config = dict(
    n_head=6,
    norm_eps=1e-05,
    rope_fraction=1.0,
    init_std_down=0.0,
)
MLP neurons of a small language model. Each row is named by its layer, matrix (down: output weights) and neuron, and shows model dimensions 64-191. Each number is 500 + 25 x the weight over its row's rms, rounded and kept within 0 to 999. Numbers have three digits each.
After each neuron's rows, "fires before" lists the tokens most often just after its 100 highest values on Wikipedia text that the model never trained on.

L8.down448:534535491496517481497461496504492486529500506499528499501484494503483522478504450537484497496463514509481468494513512483528526487545515487485511530501450534523493516513488543512489492491504537543484486531542438478515494475493492525478490491545523505479463517505538519513550492520477510545470546493438475496467484495529508508489481515501506480524541534521548490531485520494498523506476
fires before: "2", "1", " |", "9", "0"

L9.down12:539539492483523495539516519492499466514514482525471492504485518502484482504460506506539482484463469486491486469474525520486508497496528482517489547502505516500491511471526519466553532521526487537487503465507475508456463507519514475515515500471503539492536503510502528498491526492515517529514502486495512515567531480498545496520495519509502451570515477463519512510496505466476479506486
fires before: "2", "1", " "

L9.down897:502531531478490462467486534484506476513494483508509507506496470466511487437485509515489478536494538517485553516460503490473498501502524494529468482503519500483486516479523506488524506481476520480493500458464494528485509538462520463523533508483503530489505493483489484512495540490469537518518458475510487480467520472439492461480498507528498462517484435458537489511520518506466501513518
fires before: "9", "8", "5", "4"

L9.down221:512483505468486441553530480540552517520466545524537511490512546516522500522540514464475509499526479493458493553468488492541483490515494534494497499504468519504540462547534512480462442483461476508486474491496521466496520519467518519546492484530501473487477469526492513523478447498512511547456494526512493537502490526537495484499486523479452520477506487497493538483510482480509520485507
fires before: ",", "5", " he", "6", "4"

L9.down457:467505522492510476483534514516471467514486462481501498529463507529496500483561526478500510493520475489502468531485525473499504530499571549521508468498475513516464533480539519476482489532501472466547495480513516500523490505511528544492480492516458508542490488489555499485461518522489527511468513441511512498471487512508500495549482501457479491495479557473522484477516510501526488529491
fires before: " of", "–", ":"

L2.down623:482446513505499512478471528490528451548520551484536498471478496529482496509524499489494511492525520503490464476504509500532473524489490518495467476523494453520515519542448483540575474502495500494474545476501534515464518541443513534501483504508501536495503542480543483486459468488517495486478531498507463472532515490497509482506486473504496521531480495507507508501470490454512499490447
fires before: "\n"

L2.down189:498479493502496511562525473509496468482562513514466493485550486485541526519469525519495479490448497520477506508537466500550500525477524483472483500474497497513469525534429522501542486511511468503549494525507527508447480517473450497491522498477530482487504493500525523467458505494478487506487509477496451468509489519507530482503493521534492510531512532529499467484523474466485484513529
fires before: "\n"

L8.down629:508489513491483489487494489535497529500542527497469518495448512511472541470505482457499491514477454502513485484448489521507522527489490491525526536497490508502486502536432501527561487472473494489452530451499530482448497527499534527478529527506528538497444473470509475479497486532486502506499508499512440489504521516489528490540476494467530532493483507493482525491508530538485469496493
fires before: "\n", " The", " It"

L8.down266:521500478491432491504472537476439484511461511480523470495537493500480510510519520444482514451479487502503505465537498475548476486488439530492532449458491476505532495535514521503506512446514479464518548489488459536493544494500487518462495467506517507483527488499526467565519489510533478468499571524469477485481481497515472499495468488489463518544532452512499497534529515496512509467507
fires before: " |", ".", ","

L8.down886:513487528504518500509497460509497419465466477473504474520520502500524484499550558520466511502497530512527527517483523479571504508526480517535491501489565493556513522506532562487492499511527502527476468462512500474455515541527512504525474503495491530479510512472508533522480483477469513494496492504513502547513514516499518485478520471497502516477489496518491472511470474498516476529515
fires before: "s", "ous", "t"

L9.down509:504491500500544490505474492541525515492511476497494515501538472494510514455492526478528507500518483529552496525496490496533447500499502489475482506515536466508466509466478464509484497489513476517506439488471454534503500521502514521508512505499460483509491518488501494513553503459467476483507469491497475498445456510498517457480509501456456518466507494491494506476517447474527552466509
fires before: "5", "4", "6", "3"

L8.down94:493479464482482458486510514467504494520531509531479483462478506447462509513498472477502519462465498498541518514499490490559466516507515515471506479497536498482500485474516496433467511505483476507503494499491492530482517519453511526514531443473479479509496484474481529551535515497516487521493456521495522530494520509530486438574523477507490497499526504521474505501488468490505427477449
fires before: " |", ".", " Title", ")"

L3.down903:558479523501533484516484520544500432471491528460487492488490481509511528509549503481501521485514515496520519522491530481545523518545480506488488498491477546491487493496501523493494534477514505478575485501461498520500473514485479489493460495547480478477480503488503524471536498488509499510542505518549506483470477502526532493479503524480505506503474521460522496497513497533490502511495
fires before: "s", "up", "ma", "old"

L5.down292:485503556496490515468463506437499497531473502475456507482455504513486535470533463489506480476505503560516501519522520483520471515505472468547514495497486516467516525508514478476451487457491503477530484469507495504480445517501490500528512488516514513474449488502476476534510508545518455519490492442449484521541514496524491493446518476483508510476490551502465515506496499499504483511495
fires before: "\n", "=="

L5.down654:468511485505533528487511507449451469511460521491550519538473513471486498505490499521532499497482500487496514502493518544477506499509508498522503471562522492503524488475464565537528494493513501492519517506480506515449521495474535490484502530519512522508466572521518507469528481494527519522491509497515512478484506507491494481510491517517512489446456550486519538496509548500500450525494
fires before: "s", "ve"

L9.down843:519492486473491524507486468535492472478544515475515502493505517454523510553522510473542491485498515516524514497477493542499532440465451483498510493499477498549478509464504519462501529538499518510559487496516489503529502511461509478510518542496476467501546492478519492507514532524508510449512510502503540492479551544490504475503555518521475548512495499496512505519441469517492431536481
fires before: "0", "s", "es", "ed", "ing"

L8.down888:502542476513480509551490533498495519471534524506499476474518535478516465493480495538528525517516513517509506468528479487471565466522485492498506498507478478477493513543506532524485474478482505498476505513520505478470500536535477501526496537505491494517482528538473513470562513505471496556508454510477544493535479531481520523493551475496444472515470480542461488478478514491497515484474
fires before: ",", ".", " in", " and", " of"

L3.down327:445544474479466524521461532536495440522506499481542479520511510505519475502469462469519501512486511490489497478498509520482505501481469457459487522503508494514534550482512494498523484497546481518480524474509503496505479493470499520528524497484515487501529551512520491470519511480495499534528516460506488539543557516480535493476527485556521481463485509481484525459511470489514506509468
fires before: "\n", " "

L2.down141:535514494500476521548438496519502465495519517474566488475503485529501533529488467507532532506465532494484537490516507487494498492508520520482480492504475537535519535475510461539545468488508495527511498474519581498454522487450499489501525494482509495509495499497521486485508477463501493506466519522458466515507521518524549486551499497483516480469480519518516476470528501519493500473487
fires before: " |", "s", ";", ":", ")"

L3.down663:531526489473500485526485522513503528520489480513471507513503511514470482485511467517542502460522485488491520509540527494520480494476516575501495479497511523490510508487499494482468522470475508444499510446546492521536457522517501470506498535556510498524526510450507473489434519489482488514469517467506545504475562509457477494529464481481560504469494521498518514468496547544493484473558
fires before: "1", "2", "0", "an"

L8.down569:505503477518505482529476548476498482524476530536499503489492501483476521543503509475525491426456494523483520539508483496533516490564496528508456513524521501462460493442491516470482480460502531495524509478463477497496458457492484487502524527473472521508492521483476516533534510518529506519462502462519502502557489578503516482503514508492451493511491497465507491501471509510500453498517
fires before: " ", "–", ",", ";"

L5.down510:559494518501495456474512503535491502473524476548481487457516544478491505544544508452509499507508503465547514480498513502525492514491535531508531453523523530535495505516480509469501490522509499479520487564497516523481496495492564481458504500518464520492517445469482524502493502524490545500498501477497461516498494507533474530464497460524511516518518486533506472529516477468512538488526
fires before: "\n", " "

L9.down321:445524492465555473520509525488543518531493502506462511504522472498449504488512501475500438493482426552509498541524483508541522494487507497498515481511517454491545487452527492506501501512471496528518538500454495478499511471497531485478496516524487506466514492490494496524472506522467442520509479485493527503451512483482496495501447465485510475498491460471480500473496469511493474517530
fires before: "3", "4", "5", "6", " ", "8"

L9.down717:507511526525505496477468494517512450481515539481546501501483505523519497518521490519496460526508494508511509525534488469488507483520505498492521535451477488450529510488541486486556496483502462498475492486468524496471498515492524519508514528527521495468520504507540497487470472477465511458510485522534477525483512497503456492510490435499467508502503523497463489454478531527496504506467
fires before: "2", "3", " •", "4", "6", "9"

L5.down531:536505490477534511510497497512493504534469516461541469520554515502495530525462489520493524478506513512465468480484527497512472499537493517486520528535500488506542511497502489499531570479519528488521438469521469558459475500509498526527489519519542490501478493509563479508494499516498522444519481502482484489508519510500478523537483433513539504473494492495517517533526515526516501492470
fires before: "-", "\n", " "

L8.down634:519507495495467495506515470522446489498516499483476518466508499528526485442513481479510473510492546470498563430492481500527483452495514504536523515506473480545465469499518484493504507496490506527509521459526505500459485468511508494492499525547482551488506492449508483506527495538442537511419534477556489532493517526491477544484506496546498532480510489527537482492551481497470496537475
fires before: "ed", "1", " as", "2", " for"

L9.down228:458507460524487508497556518485528482500540499480498486478492459537502520511492479516491465535483510511512554457461511521453530481496505508480437493475527485496460509458465492490474520480476480503510474542499488505491498461492514532509466520495492496516500478468500453473536517506473565520531479496510480496470498512476455504501470464502479486518478511521538461490527524540482503531499
fires before: "3", "4", "2", "6", "0"

L9.down849:498482500501555492514482467541519527543515484497487514532490531528492527547510510491518494521494473497514454484503455511507471499499494460501566503525478523480493525482515482465542471503455501505489523520497508508472475513497504507499464501495523453490576546489506502514475469517491472528507484493538495508496516450467476490446497504527518533468434514495486570529509478484489490492472
fires before: "0", "2", "5", "4", "1", "6"

L9.down539:517532457538462490468476469501481481489503535483522496521481479496476526510470481528522441541511516483490540498481460481503509510471525541463445463518478497491519509496515528489541498492484526501488491509487460552516474475510516460453455527490517518515517507464497489468505401473495505517520491503520536505511515524496482492502485454481489523548507507546522515503542490526503517503458
fires before: "2", "3", "6", "4"

L8.down748:509462504499506493519500525497522558490565526447494500470484502525458524517518487508537463500511521542474490493507517507524498475500498481527525490498468510481521500509498529529459498521472477486482501483480497520505503467518503543487490477510491478513538522531502525465579531519482478539498481514536487529464505546498532477503501492503510462538526479487545564566504519535488459517529
fires before: ".", ",", "5", "0"

L8.down563:498529532481478525483471528485541493486510519518474481499503525507529530485493514511506528493553512525509512461502464471497490501539499513465492480488520490507472524491480538517491497547501478509518462508522438466534453524538504497555482500472469511482516500505474492546472502466466514465513500471478493492502510455509512559496508491545494585487474516546485485498492481504484509479520
fires before: " ", "2", "1", "3", "0", "4"

L8.down465:508536507532521474511522497475510489540491500497514501449461520472541531491480495470485512530508505511564447517448508518478514475505503551578489521510522519519516501503474476467517491508499512507517463511508502467467456475499518522484490502498469451537469533524480451507538516497478502551513479523483475515452496489514501476481480464515496513468471467490502488506485550490535483480482
fires before: " |", "2", "3", "4", "s"

L8.down47:501482494525480495525540491504489517474473498459482461529501534478473478431479520505460471505534539514520563519471499466533493475494486504529526515481491532482476494511507505492483512495497503481496508483465507498480469485484489500476478519561465507523551472519486523501574491482566474458522477515498504501494487496493518491459485527518514562493512488516491477524567508509515482513490
fires before: ".", " |", " Votes", ","

L3.down742:481487488523519500507509517498523503523452512478540508482520554513532514510497488528491507471481494522443479527477456520560513457494437462489505508505490487469496524474439496493481479499501471488481475503485469495491529493554492561497483510483481476477457475509488567473485538493513469516530480533475521428539494461519473499473481501499521491512513508481500548499496464519510522505515
fires before: " |", ".", ",", "′", ":", "8"

L9.down864:540468513476510469545523528469558479519522509503497505490501483512524510476496522497514489522495501531496502525493539478539571480491512547524503514502544498521476497506507517493498463484515499543495493439479554447498529521465512454545524502507485511491549497530538551498523500529502508540495489491493531497472476531545478468483517512475524506504513481494530464548507488465482491455498
fires before: "5", "6", "ation", "9", "ations", "tion"

L9.down497:523482483496479466495493470540539483507482521529510525476495490467423504498488519458504532516514518524491480512542427512497480521528529486462498507515527506459529496504481474503493506466485525488533500527522507507522521527523519522483490505469512477486498500470501520490428515477473475492546508469550469479466491541517520502507496488490496543514492493545465530529489490458540515500516
fires before: "1", "2", "9", "6", "3", "7"

L8.down245:474449461495521492509532488500464483473542491498489540492506525474500513475540528523480505500480502499504473505487527466460506511507537529522460461563458485496495505487507509547445522522474508489503527501508489503506471492514492487519472497503505499533534464539495526511513498504480530523517474483514509475533462530511463482492504555473531450458482577474511495481459476520458534518510
fires before: " |", "–", ".", ":", ")"

L9.down666:500545500487519491486538512481536496483499538545527495503458481529501510513506514492470523497471488497540438566538495499494438508536519480500525463487502521487541512514508539446503485447486498487530502484520503549477485513471494502463523508484480556483480519506497478498492465518516505513509481532467502503481503433497489484491492491554506488498518483491454485449439512496510526498487
fires before: " |", ".", ";"

L9.down512:502515505531473508499446508517539478554515496522499502506511496500481534490480455528482458509490502487489500488505540508483535514522531519476490499509490565490498497506485511494465483485479539496447481529517567495482503480494489492486460537478546498495486478402492477491452492509487470508504485494520474508542500514464526500533496499508510481527492521452529530487528468519483515553566
fires before: "1", "0", "2", "7"

L9.down402:487506510476468480441492526496554519478488506482529571509500499473496505511511450526539485525518515499533535501515516491536479532477510543492512511499475473527485509507536487503510529521454490528518518501464470503490549507493511510492527535519484541505564486523480515511499526506501519480507547435493497508452490490493470497495545532487512556485546523479510519487464508491487509541478
fires before: "9", "0", "1"

L3.down850:515483451511493544474488471491548473517525523461512435500508469540504482522509496522572512469488488522483445526493474523479491527473466478516525490482461478475516531469499495501518504493513522508483511464527476496503488474476522518512514504479492496504485540478495506514473405482432535482521492547501519494505516508520465502513456498444501536489520549509455544535466523509496522517486
fires before: " ", " the", "1"

L8.down64:445515491481482525496472483512523447477513465538560513476465516484516489537447491508531514489523498498536470495486507506532526497529522519487473529534476500487501521521490467471507475499461507501517459532488502546485478471512504499509504498492515516512471568489495522482521487535522530519485515509502523469499507479521503533510472513502524477524511483513489514490458490485486505553538
fires before: " ", ".", " |"

L9.down567:496502486534528477516472486499483522523510479475502515522458549506494482467523515560506526553519520472543467476502475494493534491462511436490536516483512526532528434501534524506474482492520466492513482451483507511502486463503481519516499491526476479457458531499504471497489528538502489479450497496497514508490439520474537505499498509498488513498466516489468498521503441512454514511473
fires before: "5", "9", "1", "6", "4", "8"

L9.down916:509534525511465500519520546498496509490497527523455503465491467521497474518470496499500471495548482484510462512498489537481490469523510493481538500490528551500514494493458466540567546503511471501465501526521490507538501554479508489466499468504448501483522528482504491549445505514541503496502507481507409510490497477498509491521494518512491518497449507460498495484493513511514508521521
fires before: "1", "0", "5", "9", "8", "3"

L9.down167:529497488490487519509475494527494505514475460484467491543483493511478525480513520529514482519529493468475546484462494507477510488543524536488506501485493440512501512506536486502505524489496514522529500497457488517484510478498504479483526473476492461546503432485492459472510498501471474475464546491535502512540478513509492473540486507518522524480524567517562468514505505515484465485495
fires before: "0", "9", "s", "}"

L5.down936:513481489499499513508522455517484543527491474471514525538505504503468490516499532482519473499505476517491507568502508519479488484489520501518494525517553515489464468511529468465543516483527505514436493476511499522498515550524538503496484528503524501511474506513529468467450501453492532490535486476502508491476514469517558480475482467515535534518445481506534508503519519451487511545540
fires before: "s", "t"

L9.down395:507494477518501489496507499451550522468525515486470482539507515505472499435490521484487482497476471490486540529490539522490466536519524502505489492445532476535539465519553514509485465484494512510540489509471495492509517470468539511484510486499511498473533485501524509496530481494506465530513516515481481524468484526492502508502520520512454531497513548538508523501478508489528511515499
fires before: " in", " by", "2", " for", " on", "."

L3.down662:461460487522482449551455471492539461509504555475496526517486473489494483509548480489516546499515496479479484467517491503533526525496501526476524530514512502476528508526470485509537440469508510457463473516531509564486479526455522498492509504472477537495493522496535502515507495519493481525464538510508511474497558508510495494492530470503493513536496488482488514487522508498478505481465
fires before: "\n", " |", " contract"

L8.down878:485506464532490511524504499494500504554492511512494473493485487536465480496535553537526507503512497543472433513475499488522476491599547474492548530506524506510524478486530514503512527496481499510488502448469505472477498491504515497504512479473522501482489500492494496480534516517542466512524529521500550482435510542506488486504505507477453469486522462465492483500470500480556512507513
fires before: " |", ".", ",", " ±%", "\n"

L8.down770:525503490507529509479481556487531486480502517465474497537522530481496476529475528517447539537486484453543537504469502494490495512481476463492514480488475488510456480501504519469498507514492450516555546503488507462474506479512542484540483478450520564489567470489528532490481484470477491503527489500489501486501455499495509509508474488494504531503513485483524470561542502531575508495516
fires before: ".", " |", "–", " by", "0"

L5.down547:514548535482528488510503486469473507518523497474525520491484464471501482536498475566508491525509510493504473487529517518491450541468494548464525482501561488514486534491489468510495482502548490547524501501489492464474469505496505491501495526519535509484529498557545477469482466481478462540506480500548480497512527512519503483483482490476532504482513535448511515473491525562515459498515
fires before: " ", "ation"

L5.down297:476519511527526496515539502470466502460503460521464518525513517481459542480467509481482500533505414505531482495487508514534505517480468495520525487492483510451508523478535484461482540483521503484516529501454508483484455533495549456504505525472530503548489496490502489517501494510476453543477490494560496473489492500469499477494469482522479524501464482501479492481480483493468492522489
fires before: "\n"

L8.down133:469485474546457474521511493532503515516506533534508509456494513527529525511507465494539477501513528499486487558522510479482514515475503550478493505493499501527502520466484567552485505502507559506504503485493502498525482500514485497502474463492522529514513473450485534486468510494464478474495514523498485466512492524532505514470484548467517486501551477468474492482545494496478514508493
fires before: "2", "0", "1"

L3.down241:485505537531520495519471515545485527512538524538464504511471491511469522492491537515480491479534532465486532476536493452485536490490528490520443510548513504549493495482520494543488505533550484524490517445475525496473507499513510500500508520526505528554480527536471499483462466513499503523557491524506456497531502477540511524527487488502497521490505495497496479501474502453541510489537
fires before: "1", "2", "7", " "

L9.down578:504505519489491489487489459503489442444493520465496482511479498479509498480489444518498494489481519492511524506523522484524513489509501529477493485520508541482482507490516487524532494467507532503505520471522508491473429489527551506535508483483467481460485517493480493465489492494502474527498515509488523533498501524524512441488472513521507435512561478481509522483536457505477466521492
fires before: " ", ","

L9.down465:472515478500499448457475514506487520443499518506449466483489529501506509526506497496513471479456496467519463484538473517546489536524493509487520498489466532537488487469564484482505479457501499508513497477513527504487549543463490517489502497527504516529538522513530464470529502515512515596494526467473492530497521482502541496493522477551509461510500481475499519484488505490463500481522
fires before: " |", "%", "1", "."

L9.down21:504477487496483515513518482441488503493508473498536557477464491496503515550540474484489536529498475463486530481464505506530492515513471479472479450492532494495489465503507513458500529493525477475509513519504475527527461468481548481455505521526487497522513489503480480515539523529524417489460511504474487491525459473491485507504504483515475506528544503527489467506480522516486497510469
fires before: "s", "4", "°", "3", "8", "9"

L3.down266:503478519512516437541479501473472459514530501505515519531507494464521497473461483504477529539502532518506496507461495502492487497534515498498524462511491474549506512511509521523526515481488500547492502527478508485495559501478516500519482519555444549478476487498492482492541530464556468494500487478479516522524496469511490520519526517459525513481514510524516502516467466482475514525513
fires before: "0", " |", ".", ")"

L9.down755:498535488472480512505527514471527526482480514488563510532489509517498522486474493498521482493524455485488520477456527505541489520500484476484477538513530477514515483501507498553485480502508506490511460558514508539438522549469502481472523523518495537521448511473504467500506486475476494468459522496521497478518508535494512444503540513517521524504548538483511494513535495518489499504506
fires before: ",", " ", "s"

L3.down277:462510504518566498488442479463479485518501506491515447488508480488504495508443504474503526493516423525506507525476546475514456473481491486525486482477511491489431482481520473499522531499477486490455506534491509506502502524488495478506505476519504504500495526559486503515489508496521481471518537471520518508486506476474507515496497470509517536512498504452493536523475554467525515479510
fires before: "\n", " Succeed", " Preced", " Commander", " a"

L2.down929:481494501500518480506484483508467515523493490508502507501513462466551504507502506477497552461542458502479481477519503447502471477480514511519451467490524511457513490473492484484524513503500452516474501508471479457487535506511528478478490496496508490515457521507504480463471492509539505488523502464516487512532510493495518519528494517501464510521532553436500536495476532497507530454520
fires before: " a", " an", " the", "est", "\n"

L5.down596:475530461495505521524540480503491540495485506503480513519497533511541514467519515528480544516558513504533463455459526478484544489469501487476485454493505546483458485479513538498535523493495457515454488539469503476508512472485466513523495538518476501511469492509496516510479527504511491584480451494501486494524472544523514506464495507504477506507465477480487490448495489540497473506497
fires before: "0", "9", "1", "2"

L3.down611:478461513480536487496496517533567460496492505507502499535525478511453524477542499485466459496472482436502493522483553490513471536470516454511476479521490462515470505457455502491559481474506520487513504481517527521499495532508535528528484527528508523471518496515519521462496463517505493502508505517476466478504495516504486478535497469470493515476535465488497523513481525446469488462479
fires before: "\n", "s", " Vol"

L5.down358:510451522486495541483460523465524456547485492474489475507489462524466518471522484495463490511490491490547480460495472522440469515512475528474576522501500515479521520485514501492507566513523460488483489554533508461543482492544518488474491501532466492479503513481535507476494461481521505551501470506491504498511512490484514479490502506484489513492500539519480483515446483542457449459530
fires before: " ", " the"

L5.down48:540475453533484528453452469473495484478466488476504470538524516518505505465489519463444517558506493467500487514473477524513477505493521511508466463512520497477517487526468485524496517517532484507535519501438541505473495541521490517482519455530496463514476501455506488479488503516546489458512471507548516478482520473541469518485544491486515537478495497454509512461507497521466503527498
fires before: "\n"

L2.down104:491527521540501475574504522501532524519466462486496466513515484520511556503474487489487538450485453540451499456482481477507516488523536531497517508490490524459494493497516502432479474532482507501519472490482493475490473478513502488486473525480490478534476513532482505492494487447513484538459554480442508514505534517516474473505495533485508501498495537485524494512517474444497486491507
fires before: ":", "s", " votes", "ing", "==", " length"

L9.down658:487506509536501496436467434412522502535492535535503486477504546455501476464503507509546508474459473497511484517507487466494462495492459501469468507486493558501506544491503482464497505506521503547497492512531473506510476490470474557538488485484490502475489479470502488487514509543545535488474480466471490507486504480495509509478536520545493466529513508538534501507457472494475502488521
fires before: " |", "9", "0", "4", ".", ":"

L2.down97:501473509536513496523497462512490501491508442517520541452506498528482511511501518499479519540440524476494529473472473500549498514533508429521544529512479505485541498454528515493514525497486524496484510488470465473514476485460498506493482535502517565478492496509504505515533508538506522525500517523515518534495462501492478520497513536553509528492502486500551495499520501528501535527496
fires before: "s", ",", " of", "==", ".", " for"

L8.down23:509555494491501519515475548466508517502509500529463522477491454500514534455493474513492486512510515471506550511471564457493522587525512496505537505504426481532492516453538515462469454512549516488483495477525520479508481550479527501473521546512470483493508548513510530495515500517543466548487518533527495484521469529494513524530489522519462501541514497515519484506498518498502480505484
fires before: ".", " |", " Candidate"

L8.down372:528509505499492482503496481484498545547510520477463505491476515564509474530487520495499513517488517461513528505484495480461477469496534490515519519509497505482489511519486521456486481479517492510501512506524529475506525493502498495472519526510497473473505473528517506512551466501480517512560500527503475529499455504461511512489501531506539530450487477493509589541540519471525510484470
fires before: ".", " |"

L5.down827:476495497485509446528486485491518518469513516522474535481505513486464461500495514536496509499408502473513450486452517451514521555544477495482484494512498504487490511500500515492458505519487486462552466501514517508483452480513502512474535505457484471491449485504486529473503485484538501492506486470440535488522503489530458509492495459490508502461506474505488476500513499486475505455484
fires before: "s", " of"

L8.down473:510538506530511535453473484432507475526507495512528457467527458482471498557468497488521488469481501443527528490474508483498512501510500459485535529474506480488512520489506511486520485516485527504513502497491532515491465464491469529486476525506518535485479483517523474508541488552489494503482536461468509502441507495474500536505516475502532479501440462479500477490529521477471491511454
fires before: " |", "2", " ", "1", "3"

L9.down0:455475493472513500522472442494508510515465503520471529489494511498498490518535445482449508496543539494501474496481517532536491516488472466511527512502502529530537541472535514529505529510524511483539466460533468551470536445498502460463527519527519460477520468489488465459488475521510490493470486530478479494568493463496506503476506469530473564519520502542551507527490498488498504509525
fires before: "1", "2"

L9.down543:519489519549511524515495488464516444508537484485474475532493457453501515470475489463490471508474517503509525553544500521500527486502537482504505529501537490517506448507550505467503485487508466515485476481474496468486485490486495503510496485517503540571536550497524486479568513527465469537453515480496509485515509529438514500483501533490462506487511513487484499553510487523511499490489
fires before: "1", "2", "0", "9", "3", "8"

L9.down657:509457458483539455479467495548473511499513486540488497513500513533499498507501517427525472495550523525494529505514446505489482503514445499496511503509504511516520468530519466515511504508501503487454525481487525517516480479502481493499452485464491482498493462528532462499492495522491527505484530464553516533549499518518464502480482500474486537477449489512489520493507457501490533526539
fires before: "1", "8", "5", "9", "6", "2"

L3.down206:512503505481519508503511466489489545488512449484506476523484492504523512517530526491493504520468491457488433525485601478471477514544504496519486509482539507467506516492523511494496504512533476516521501523465483511522499488501454516536474509534472469458489578492505508489471508503522486485546511480513476480505551493508526492470498475498488468497477490518505475482485527454485509489456
fires before: "s", "t", "le"

L8.down558:477527499507531495493478527552496514516502502475448532529480443463502483478487520499495533502531503496499478457521489453541536508503479512539500483467542528520490478514516507497450520506465508473498479473455502483530526475491561522511540523488518477521456509493481520509543505513485505458506480531523521501479464533474552501492458446532480531540503486502485503510442517497498503469522
fires before: "8", "7", "6", "2", "1", "9"

L3.down804:500466482573480531526497500484498500495497463521518519511509484529462489524520516456501474567474534531491513525507474464537469482516505459487484512475551487521511491523507538508511500513500479523485532499509526484497541480474512504498516483496488544436507492515520543491515523467477492510514524558526453514488482523499542499484524470487501461485457481509525523494483521490467515495480
fires before: "9", "3", "7", "4", "6", "8"

L8.down419:483496478515454480510457463483482491492490503476507474498506486488489467489514453478510456497443494531507505504525470465471483534468501508464508514520519494493533492498513486499498523511488497496491491438520441466421459531503524468511453492535521486494513464474471568515522530522483563475486527472498528520485465515544515509514521485502511520535511481526533493506515524482501541491496
fires before: ",", ".", " and", " of", " in", " were"

L9.down718:488504503524572503533487534472504518479527508499556472475464498483524448470486499522514501467487462504492521466502487509499514533496530501533502503512497523495512474470477470548539519537498483483496527455482498547541465498528482480502525508494480505487487504534494527496513508495511516557457506521479525538500474524469545523499534502526500480455476472474508465504530499490514490490497
fires before: " ", " —", " vocals"